From a checkpoint of a small transformer trained on Wikipedia.
Size: 11 layers, width 512, 8 heads of 64.
Architecture: LayerNorm before each block, tied embeddings.
Training: a variant of Muon for these matrices, 4503 steps.
MLP neurons of a small language model. Each row is named by its layer, matrix (down: output weights) and neuron, and shows model dimensions 341-436. Each number is 500 + 25 x the weight over its row's rms, rounded and kept within 0 to 999. Numbers have three digits each.
A block is one neuron, or neurons of one layer that tend to fire together. After each block is what it responds to, as a language model described it from the Wikipedia text at the highest values.

L3.down46:481497495453453481461500516491474466513507527482519497505502501499471481505472517506450511524517527471468524443496518484493539506454495507499448523470531569519504474460459484435503496503534492547542512545475537490496473506537458505480515530491531492523457491481510529458496502505481522499
L3.down295:499505513479493517529518509491545453499476532523464496529520532484527494492508472516441461453506493510484479523474491466487523504491504518505477494515478557525505508446503546528538514488552491510514526483528512496490524556496467504486539501476471498508480507486535502500532499560531495500
L3.down640:478472508484483504514490513504528501491477529484524532494511502478500486487497540522481534487462509497496502506446503495523506535466447511475489492491435486494506534500528512488517555491510470499493508517485498461506494502492496491496564514458479458522485486529494520482511496519490497456
L3.down865:491404548501547507520528517505543532470518473489512537502492529513484512482510524478508472511475486483516495530471551498520508470477508494494508520516439481561476528525456496518498523485497499513521516481469504502496497514479534493461564493478457462513513501464470523474452502524440493452
Responds to: Locative preposition "in"

L2.down497:518501488471522494510528493493542539499518510469487519486489522455504522498506512414466478509490440516513517540453501487457493518504503533459512501493474530487489508469471516532539519493478487536506518494503542503495475529441517521497531514493512468472506469563513498496524493474485532481
L2.down1536:526483481495495511551509461496518457560512512487535477509527489508491473514510472518490528476511525566490470515508516511469445520511501525494526515478455505498491514509555478505478490538493478532494517532501495521523444466492497541526506497471507486503494510479538532472522493521495531483
L2.down1784:520489488418483495497496493499462491459491485464519500464507552493527553456517503469511464556496499547493501512516507511474529537481501494530483476541497503488523547501499526511506480492438520524496499499471504503479529510488532509450454528483480460513546447508489489518503485490506501483
L2.down1793:491480507513506526460491505493531541544444508466513504501506479450515520511485503498540486486487453541521504517472489486512488507511534482471518494491476518539447515509475501529487475522445518518464510564500555482488499534500520483456492480477521459509513524509507560442449532498494522505
Responds to: Prepositions before dates/specifics

L4.down483:505513489520473474508511462484502497512489489499509492506505478457486506492533536466494526529503456522466499507492552506496515476465458492447527495494468473531498491500531491491511494506488519503493466474465509479563527485475538481527470501552539500510499459456472515492492483495541515495
Responds to: Mid-word syllable fragments

L3.down126:516500493480463518506524493520486516509517480564470485512544498533478508499493451493506506504477544529510506467536532472521525515527530467529503495500494502498514502495466500497508501553495530479481447488550489498518490490523480527514534513561547493506500490517466519482493526517519479437
L3.down716:469472558441510477469504494528527505519497547515499523509499521486546494479454532522520482505459506489490520501446481504491516487513529553450455528528503458533508489475459493536442510510499489489492493490481527510502481508489484526496509515508523428513510465486504484502502497501449491486
L3.down1664:508523532484477464496560507507521521548457476530504472493512512497504497486436520532501500537494549518525534500500462511491534465467511507511453468481492506490499527499496527501464478527460506501503524500481508520452499526548477479516498522504529495495497482489508485502520498504478475515
L3.down1877:524441527494479437535472520531524506536509492517463496544512529512489483499523493523464464505459518564512527497501496516476531523514513484537508542515515485453547522488523500527510507518514475515473481511491508481484496490469487513505511463512509482492508439521518503484502552544522468457
Responds to: Compound-word hyphens

L2.down495:471536516497538492517456475529498495519480492466497499511536527490505526466479509512479485488482524555488504494505505475468477493492467556539518502489478523525507471525500468481507527507534512495497469489528521518430501475486490528492525498500537475481492495457486518459445455503479473507
L2.down1065:476471526515508479499520493491492465507511541483573515486519501486504445509481484498481538490518497530510528466457531529492532493495494548490525500483536453545454489509535510507474526487537485511484469509492496471521484483488500492486507481506516503511476552513495488487502504508507507463
L2.down1607:497499525498532473467491526482527472465483512551525555531512507473512492475496502489504526532473481480494499536522482485492528533485512499451477481473458452468484503514451469490497447498464502460457518514531510472503491499484510514463495504508512520518459516495512528460456485541512509506
L2.down1692:523522470513470521508515510521454448489497534521553468492478493476492512548479483521514539505498494486517462497516498483506490477526473512563446526501487509483496477481505532512493451496519465477462484518523483506494503513472521504481497457482517421494518520511465516499512484474482466520
Responds to: Time-frame prepositions, narrative onset

L2.down631:475497510500472481515490556548512479540468507529534519477520499517522444520522552492548470532456508488513517554471503514481527497555490509516483457493515453538467461505524535506478497486477505491506502481497466493518514558462525515439472518471546516527493482512535491494484527474513499521
L2.down1585:541514471502517502476493532534508498509489517456511545479490519508480480474509491504501501508474462448467497486441529522517467514549505488491502543513536517505537469517500467487520487469484506511493471499489502503491512499528488502503478513448545494468492527459485471494503494519502501526
L2.down1844:485499517506451497477478481492485489510488491501484478538534504489466517515469503500518505505519482504511474499516514520520531481519524512457526443528487527512520487479491515499466495500529505493516470528491553506480491499491506520503533521494490486479485455454538475492519504481515580478
L2.down1928:507507494469477498451482441466549513476449502475495479474493497489453491503532535476469507501450519470504470506534497529518504506444489494490508554488481549521505489523548511493499472509445523526504547489493525489504499482467465503481486495483494523501499480511525498472515489539531475467
Responds to: Word-start fragment after boundary

L3.down267:485549472469527531529516472501493479454451476432531494512467492500472536470515528493511486503463483533480521446512518530495518545518532501529532530475421503502490556480479499536520490532498488447477486485531527511490476491480469502476481483525461484476524477497498479532466493493479496457
L3.down1434:466520514479501516473503533549480511515520494507510502518473480520519492474497536505526519479523475519560483493449485498489522545538484508490457479480501458548484509498513512455529488531481478488531496545492457489517483516488464465501523529506500495483457485460469489524530529484505537471
L3.down1761:506514519479512502516514478504507534512469494490530493489503511473451489466560505506531517467536464480457513476504496541507527516497524489504553478519499438502507515513540478517512488495506468504505448471508475527490483467461443443484509537506457436487511495465487464523464531522451529504
L3.down1859:512501447523454525475498494507481483480568477526506509517509469525516550459530532517512480482470479523497480486487471490497500480534503492508497503431487511495512532526520499502513476536515518494489470540531500514503484514457531502486508488504468519542498462484456490519492501483523501484
Responds to: Infobox fields before dates

L3.down177:485462514500480501480485523488516505491507474504476487494495524475502504505506486494509533494459489496540455474525494489547485504492503560475561495486513518490541480508444497503499480484526528488464500495438502501491548512501502515463500523535447498486465528500484495494519474500495555496
L3.down430:505476519453517510504506485535485524503464487504491494468475506491477514521501499484507516452502460494458511491484505508558513524545489500491540495524524470485539522526486512515469498520506508514478489525447520483476487481492539548526518522532482536549537513516521541477517482526488514490
L3.down1235:489514491503481510515489447511487506509498490484526457489501449504480467502515521510469540516490505499533515474510467521511487554505481479503496510502481502539512489515481522502532496481516516487475442514529532495482478525542492430510520520445475491498499489530453501488493466535509491477
L3.down1802:466534514438453508513515472466520533467514506493516510489469485486473513501505509505510531496464492465451489466500515520548476486526509515465513492496505483500530490489484481522507528486524529473510511446469540541497440501449514503478536514508507507528496506484506452491475521476537499505
Responds to: Foreign-title function words

L2.down627:464510450507544509487493462478498482486579548497545464504495510494514456482473507528513492469492468487461498489502499483510537513492503488509516558499484498559466485549511511542463464454513476539475508501509480521508512473526486532479490498504501485536527522495513472509502486451550500522
L2.down823:517510485495511505482508507556489472476461502472521495475535493476537489482483470519466484499498522491515526466476507473469508504451490465571462518525551512501484476570494503506496544494522469458474501502506501522465514499511487527480486505464512512547475477533531527504539502527533497469
L2.down964:462499515495472443488499525503471467514501503515484470521499491477527499470504460483517509450519499514532475523488473533455476528545469504534500515487562481518532473509512526437468471473510523486470516465455487449515494482448499463526551526531489540498483489474489523524522495518505490484
L2.down1110:484483523493496514508516504440453506466477457460491489532526507479497518480492465527462502498545481490488500464525492490452479496463513489486528491510505544482506523525488502471530490480512492507502520505500492495509476502457431510517493458525493470495498481459518494509510539520498497555
Responds to: Table separator and infobox rows

L3.down4:488537455490519508515511498470517522550502517498553527526510544491516444502531492507457500485528474493481479476468479511520548509515488535515466486466518547547554502472526506516494512517499497489527453461530491481517545517505485486463536473455491492483506509500479501511493478518513509451
L3.down774:445513512504472434491481493513521507523538477517500516498504461483483488526514528515512496451465554482500497510437480516512507492453470436517523508456528473482492517498504517460467485515502509473477521514523437479519503476496517509517488476501508501489485457460481478493458477523484482467
L3.down1618:518461521549525462485518533494538439509538494512522521528509465515496497521463513502507490495473466548489486484470498499506505491495512456495517503480504474501529498491474521491486466487534531507492512508497487491506520497502501505444492530457526515472474468521498460458499504523461514461
L3.down1736:523517491486500467458494474548548458548507506502498484526469471477529558490489565521504488529479482525471511502458485518514536466487494455477521522490537500501552489524508502423455539469519530519531527509497498499520526504528493455483483498483493504467434469434521472479482494520452466438
Responds to: Blank-line paragraph break

L4.down1601:521497533518500488474548508491526461492519435442528476504473519488498494523467499503507481489451466548527458488517469529485509440492519550489476525490447500523452519468520495513476475468518511522526525508512486512509521504472551484435497463538482503508520538506505500499477462453515511477
Responds to: Preposition in/by

L3.down652:476505533494519520479511487516515538483542510546454455527502483516520489466497492496504524512490494496481477508478469463486551520494504496509514498512481541497487484525521468477507457475510535490467517497506532428502491469507544560503519520494544520498503495484489496518487456500520498503
L3.down666:480504488523517481545486534470533517493461485479492533483473498462532546462485508494521478520534511492540526500471516453497481496511501505508493558498434428483491544479460496483500480518485473491508512549505512515540503491449513469485499480524420480490511550514504503453512486487512502473
L3.down771:500503536513502476496480526501494517464517517489493468504525530453499483496474532515519465527535485513506524508479509486502489526534517500502511488469535516473465496488485500481477458520489512545445507498539496494481462517455491508490535472523521526499526518510487500480479516492514519492
L3.down1748:498489514481525481474531510514523541542490478511514528522492530457485482508488490481525497508507505552494521503496475459536518535501476548486506486498491508519491405473507521496472520510491550484505504507536466501485538469507519550499514490543506478498468497499494540448494506509491488492
Responds to: Preposition "on" after verbs

L2.down490:483468443488455458510470517508525559491468499446411479481481500487482495496484491480483476534481519531491516519523502512430542535470501535441539542498503532442477515496471509504481496472521506552555521489495512547554460489529547502518534513502497477524516491503524505475471531498506528505
L2.down1342:490518496509504495524500507524525518480534526496520492528516513513524538483501493443486465513501469504479485534520446472490487503499507557467499475508482482502440522501456474475500454506511466506476533520466463529510419496484533490478521502557520506526535533523517500514512507554490464535
L2.down1511:501518456523523543466528484488501516491548503531530509460528471504457534476445506470465453526491530472493517533424499446544454469513491498475485488517527471505473512497530488468490537503508477470477514471487512517490555502534506492480522468472506524459563506544473527482454499544512519480
L2.down1825:499479494525499480519552493485478515505476516498503469464493515510480490496491502486482502435496493526481459494494507485507468495484505526543486448581497509526499489495547504536489495521480490515493535517485489469473545465508458524471475492485485497509502500502479487500518522491495491537
Responds to: Proper-name final pieces

L3.down47:526533493471475495455478459505451498497471471520514473490451484533474523483529522518541513500447509498489521493515507503492490491515514547489495503510531509522490475528498506517488507495486512496547451491446555494448480501514492569508496490498530504510521465458453486547526548559534523489
L3.down766:499499537504500518493509512512500525529515514532508504523483466474487490504489545509484489481521504538504490485521463480492517512517504488524453533466531497488521516466585544522506434523522532482479470506468518531528570489534476553512516501496476490483462537456489501493520510531508503476
L3.down1460:507522470507463490439528461513500520489519505540503492488515445512489535525474509461510535457493493489481511509490491534529518497513482472549523515534512474508477487454440501514497536473520514472480514464448554525560503494471478486497491485481493528492516515467514500514525512489489514494
L3.down1778:504521490487493469480517511487490495525497491525526539551463486499542483513513512510480501420498466460530487509440520486534483498521503511472505515472491497507499502511493539509483474464501474455501521524538550475488517476472434487485512509478527504466430512522464496531462501495509501523
Responds to: Institutional name "of"

L4.down1996:520506449530474549446576472486494516474540523493511488557512479486497495499466482495477513445492501499474515521486503487483457490504483488498466510494497500523482468461535498522467526465514544489495497498521474492508528536484528466500499458531503517517530517482505481499534506469528470521
Responds to: Table and list starts

L2.down288:515516478517530490487511476464467512471507530457485488446448508559493495507505528437503490493506468507491479503514523494491537496543543518504514517460504484504481503518488542514498520540472479500515492509499521524514498493524494496506509507477506516477459497506469483535450475535492516467
L2.down544:532526487533487527495494517470550496447469526455530502491493487506495495496496503479482518531477501469523476497503493489512518489494454508484489494485471509465561483481511490477519495485503469518484535545537520473473489525533518484470446457505486511492541460501496498513448520507439496451
L2.down1097:497534502509508519483545499497499490504540482529493565512483508535492471514514487470498476523501469515542495524450480490497551521561532461467518511548498507489530488509518493473501510510489475541492464477512514468474502479501491498484462494482464490478493487517517465510439494484445535483
L2.down1169:508555525530528512464489468485477487458522464482500472484497476478509475494531551473516463546529489543439475455485487494482544502522493477473456481465474490468497507461519499496519500506482511498520500497518532524477443483504532493510459514467512458474437474499511516550445475502457433508
Responds to: Paragraph and section starts

L4.down482:505510492517518527531528502535519487445504480499500533524497515504528485450504503496504469491517498499498521507496514470508496527483505512465523485470513549462521472506498508497494540541502473484550502509498527506511517513490498525491520522485545517515462501474511514471528477445447500450
Responds to: Digits in long numbers

L4.down1848:505493463519492516527523468511520497497478519464460485487488473484550495488539495516495484494461503513477512523526543461463505489516507470474479459467484508498467540454540493504496492498536516482493508537509482526475485484516500555533507493501487509509573522523485486505476509527520480517
Responds to: Table and infobox field ends

L3.down179:546462539460506549527560500523477520489483489514492510495468547541557500519483517515507449530469487538479494496531492494494504533466480471536482477492472463505497458505507510511511481494492508489452468490462456495517509477493502533475460544538489499511482535455515468518503513508488500509
L3.down379:507475529469499526523528557516491509494505511507488515518485489488527537509446480523490459519496515474527535479488477514469556512471493516524438508488525537503484462456493554512508480481524517499472503519497480542506521482526491511495537495510469498495435541490524525476500479477521515457
L3.down405:519484491483488497469526492502494509490484490469485530468462480468515480486535532475485519516481472511484507481544514535494533533485513513483488526523500523517477506506482525516542526511527465504533475500568501494508490512466493573437476565487500473500482511509549487491495462524472537508
L3.down1826:490492513516472503481511516481494493479493529529497508496514477510475463532472513486527516464491507501488495504500518552470506529457539562505510482480516513479513467487530510492493510423474495507504522466493487517476484490470494512500490493492464491498524470493530476566519514492555489523
Responds to: Names in run-on lists

L4.down34:494486501515493493469553520512514456477494520486486462440488525506500504522462521488476443524536499508517523534457496508473532509529516462517542529514485501488479516481497499527496510536553527509482498473522537527520522532474517499469488504522500485517482465500523457482534494542493519486
Responds to: End of proper names

L4.down1037:467538472480572506465465515471495486449531520492453482485514494486461479560517515483476501491467512525482550480500506506477516545473530498520525522505538509488478509485484503465487477514495494509516510504473570530471538509477464489510508490548489523514505563525473499534509508498501490450
Responds to: Narrative turning-point verbs

L2.down770:500467537471512476468468502520508523486469462562496496476485534493491509478482504563497516517509490507516509487446497544533531508489475498470533481495472484464517474475498502520489519509541469486472485503403486506503501527483490512501480524490466514468481547485456535494524522520467490508
L2.down1042:508461524504504523472487438516510513509483521486457468471516505478469510489500523522547501503541522545504511506489520495519507506493525507497470485503493457473493489517453509539499528492493483507485488476499542512495478520531488536532433538497474484466469474524536526493544435520460505494
L2.down1203:507518519499483494459518476495504550465496528496506486490489525511494556493503492513540472518463531511498489525506474522527533475490484517473510512512425495454538511529500511486510503469537473521471467494450514533475520511508493509488463491517484439504522477504529509481528470525537508516
L2.down1249:510475476513482477468504522470442522495483527527513485476495554488462484520474547487499498513528510445537483513493495484489500483469489525537517491486493454458449498476447552549521498508523553528495480510487481501507501517489471472447524489473517496469478536531495478466497507493505498469
Responds to: Inside non-English phrases

L3.down99:531528492516439489509486446510467450529519499498503454507526509544515495489524470512518488511479545516506509498489455471491457486469480520527491504468507475528475550543502507473509495505521515535478483542494505450469523529502513514513489488542538527485438481505506526479534516497507491482
L3.down503:478482469508502492501517459505513475487575511475513512498495469510492467508517548486486492474446509474503499511457502531468515501468482494528476525455471490503518477531501499486512462523522502494496518513512535526485523502511532488536525488518477494498500494514459502482465523508519490478
L3.down1895:530473506500504475462531466501521525482494518438499497494507486454502500470522468468463472532527501539525513486459483489487469492517484513489476480534545518522543501495521509533534525488538548541482509504498488498544563492532542496526507556491523514475488506497462497516518476515515494512
L3.down1921:520525520487515531490461483520512494549512475497538482495471513468513500502511517514523494516492477492503515501443478510473502504489505536486474507521477552468516525456520541499539487478447541512469485519523523484495507510491504481501491486487503487507490505487517497498540535477519515424
Responds to: Table header separators

L4.down728:555546516523535495457510490502519543500514480480477516475492490521511490476496548487465518452544504498481518506506477513540488497510512523491505490485496510541454510527537517472500521486482529490521492484538521528509488509519491491472503492515524469516488503472464502531478463487481469505
Responds to: Complement-taking function words

L2.down214:484555468539488527507541509512470539474479468492484514480486489527499509511501476506527497531526528518524480491503480471505505476483495457505533478493529458460508455524529537522496491517527518490503527529490472484506447511480509509521474518504521489480564493541466505470516498503459500504
L2.down1075:468531494482554501500537517541480515479526473509489472499458529548517494497545460481514485452544517512481496538520475505507506503558545509525543544514452507564489490522493486546486482506505490491514466534479509504499507508508497486482504506491511454527516451526444544537476514513497447446
L2.down1127:515527491537527502509505447462482507455471487532480507498466497528522519536516463536479479482509535497495532507465514521494556472519448535522509516511511508490544486569482519545525518521511517530555490507498534498485484535502502489511455493510512489469489519500453483487541506477558534495
L2.down1564:548486494525516518492529492535463497440497521518450494487481501501491507535509517487484517507532507536485521516464492511487531481511467497522553527502458485510543498552460509504544503510497526500504513512530508509499458510519526490514532479571510512495455440490489482521529556514517478457
Responds to: Subordinate-clause function words

L4.down105:539536553487462487510494477518488489489484502550501471510492526494500497459503531505534525518518536492533524502463510499494510490486545529497510476490506548560520533578465506512494489496507516477512450520470512495502512486530485485463484499432528515496508481514516484518494472529508451518
Responds to: Hyphens and line breaks

L2.down486:524482506539508489529512467483505479462508480480503474514548462473492492514516530488510499502495484551530521483538523514493480553500499520491525494524486483498502504461506525479524478545547526494498517515519561509469494538503474514487507483491501485524514512474511506521476500476493530470
L2.down1298:481509505504482513496493525455534519491513485515521522492539437454498497496525507511486522474502470494484460488508498510503457462488498465502465493487473447527517529488487476540474494494454488476515462465515465532495483476502506492496482511535535504489508533464510510513495482492480516533
L2.down1940:515506494485476447496459505494504533548525473460495529524477488475534529520520528471475521522511508514506534482484526484514497483518552551492488525513477503546476518457439514517519497558506470466531474517515502516562490524527505487490486502505486474476540545522454534494517478484503506508
L2.down1981:532506469506505503498482489491535473464497518508486484447525502522466461511517525499482507519525448494500518523472481487465485512507495479527502509521487466517490511521472487518481524498512495489489505548499514539501467516517504456551450492492507523522532517551475487509459461519516487458
Responds to: Infobox field separators

L4.down165:508510458556506506520493483460522500514497484503447547499497522484520515505500537456495517559492503543471506481518559528478493515479520545476501536468483495504467479486528488526530465513516547521541526518475500473502476434506522519435570448488478521547497485486516481512497481517487463450
Responds to: Month names and word fragments

L4.down220:478502497475535488530503475515463525505535514451517466526524506482483484506524493542517469468485534533530459511465467460516490481513507494543476504503497497479501465497520478522510503496484546524486535487485485497492489467465526508480511494512514501524526493541530484513516530470517506494
Responds to: Ordinal number suffixes

L2.down537:494520493515467482513511488491511530511515478532478506475517511479481445445429497509528495526496480523506519470474499531522526437487515475484487525472510495493506514530500510537510497472484485496526505483533518517498472476548496527521527493491522502470488505491508497518464512521475476451
L2.down769:527538525506515490533496499470520480450465517557485442543532509526493474485463512507525512532485509514521553480471481515485543496479464496482499504485493529502539491484485527483479467465526468481486511479515502503457473518505483509490483505453490482478485502512483477503541485528474508453
L2.down835:476484525438481530497471531496514535484479506497506507512507523494515493485563501481467493503423480528512505489468495522501456527493515548510520510478462503579514541542504490499491464478523469531490458508532495519515540492491515514503490492504492503501522484534528432512473515534506476461
L2.down1859:543500494518499496514491483459453553523496514532509531479503520536488490478485528543476507538488538522454489487517489503514555501513534464504521548488488496490484496479503478491523512526494485476517465516474493483472477506525508566482473493515528467487501513475464482482524490515502499469
Responds to: Word-joining hyphen

L3.down234:500435466509524468505498486518527480550530476484506470537495490526502505534441528494461471484499513473490494507521487486532511470492535579502495481444523506447477453497478521458504467488513491443470504518483481500493552482457494542452490463485521491485474527511460471498508524488469521478
L3.down582:498479517505549553528490546529483452496523478496515517538460493548494542533476498472485474524467469484517510512474489496508510507491468519531518456472528532488443473475519506440497455469542535509510508549511498467475553471452474542496478464486503492496498530504520508494499493550469472503
L3.down843:502476469508495521530536499508446485519509500499506470514508531498510474528510481491457542487477528457492539534507497496485513466483503500499510526484461522509518469487506468500491541502540499484522475526474494519521490521516485502505498547499505483512517481549498521533457494519506505536
L3.down1442:444471493499483449476529510529523490490487472475469504510498501520473487503442475487489530496487480517514479520505473482457478522488532537500513518487549452492506501485525497490518518480510516500546524481451497453553538465493523494477498541538478473485556534509510457485480499506511492509
Responds to: Predicate start after subject

L2.down34:547531516489486503493509549454489418489502526519538514485500518491515493465531460481507480498525521480476496480510516523496551461500497518519514542473465517499461500523473487513494461507485496511518516458494542471497508481482516490514476473483514481537492496477491473533504487501498497554
L2.down329:484467535518477533528489518484536518481511499512500504520489505454476483501499517502494457506516539451500504488468511515520463513488502454465516493482474493492455493487504532515489507483516510500502521506532500500544495494508462533527504499457470518505455549538494468477509493453470532490
L2.down1284:529533480527518568442488547478540471540503497484554452485526482465509480499516508501535500543509466499463500536487541515472495488519497470465483483497510497500492503457495472516482496513495460507495537561483533489506481516501530504497520505485516487472527501497504481543508516500442503491
L2.down1439:487517483507487437528552452463511441448492552514488515461482533507514514523464495512519520482506483473516502536446434454492482509472474509510498487537494464512484468532511544526511528492532491504535531484526483493513523527498515498513509495527487486456489484542499540508467471527458480507
Responds to: "Such" and period nouns

L3.down270:516512467514454538517539522520479499490522505552505515492525476527477470487507495484548528501479512493502502474477491522493477494502531473508558528501518510480493514515487523527511463500495482510530531493496503488489511472511490474461470485574511477507456478475490518539511496486504491526
L3.down1381:482495479491474512497514490507515487509520487511536509482481514488517519522551500482482541514533487501511496501463509496516490473546516450526489504509468536501557457504502476484466503529490519511468476488495493502476489525533483442494512503540543509485534496513501503479521506503507495521
L3.down1527:514473487482498476481531532494518474495524522511486529481482514537497529486523488490514470532487480505499541517500509534450491455526513486500498511482508488510477501479493490499489468511483507515515532485488500481515459539525498491510462502509501513485479478480508451483563483528502487492
L3.down1911:523476466503464514431533490547479519459520538498489495450504521500480475480495492485521536484503548512515526457491504481500489476530529498522495477524477521493515497527508484521483522501492502544519483499500516502481504496508466510461514507532514471521452488504461525535473501519475509544
Responds to: Statistic unit words

L3.down167:535446560494511490476528464494528473543495511491489450474472545508515478510531503520498477493494479506496471505494448542471503511478473515469445490506537520478509522466482524488519523549515492532471521452505503538554538491488494529531497496515494491477489523451459549501532516506518469468
L3.down581:506486500486490462532493519480513481541509478524512496495502497510526455473481526505495460478495520506480501532474467491513504479475542552494483516509516499488497518444509506472552476504491499507459531519541520536487529486483521540497500527483507473478508458468493488494480469480502503508
L3.down847:492526525492505496523506502486507490495516512514479511525516487436509464548506519480504527487504499494535501526507529476465507510456491513495487523461493500504538481534492478508500476544530494539525484492519510488455521514468558458489505494453493492437494493506480490472562489484504445513
L3.down2010:470487511484531511492482508478495483568503481477527481491485490492467491528482488488526507483492499495516475523458530521528524506476525519483482510468491480532491533462519496490496491515536462446520529502503460534520516536489474515486522533475520508499446461452474521515499557508534523485
Responds to: Ordinal after "the"

L4.down364:503451493535473487511501511489494471524526480503470483502460497494465516491470469512524526510488455501492513541496504489500551506478496516483473563510505471508514460479496490471495495530528474548499546481499519473508483522458483540507523461453489552475491482502433490530504520465518493478
Responds to: Blank line before sections

L2.down289:507482514499512536504479483497487501514513502477466511484473525488524461517454499487467537497465532498552494493507529529484470497508491516490503452474514473494470472468477541533522505482538504511466491473500493535524509531491521492510517516482468560505532523522499457534487498509512537508
L2.down899:480525467507507538552492483494448472527495481506486516519512494538477501527483456499511502501538488475528489524428490479494483476489497566521502522470515455468499490497490510518512532498476497478525532492452515502523466531482469521500492514500514488477494482493480523496522502533536486548
L2.down1901:489457491507496518556524500471476501504542509482502474514522529480502469547459470507467503547484489516512453475508530502491510504493522486515509517532512522527502529486482481503551486503547492514489476493517497481538458537479504510532478478524502529536550497536471519478465471491485490503
L2.down1906:509514493526503508503495493482480524541490474504537496511451506546487492471496497477537465521555512510524511496460505498506501509504493522503486491528472507482496484484529514508518480539465517493498522516468492431527475526543488505502536507458506494479510509510475539445503532517504496521
Responds to: Ordinals and superlatives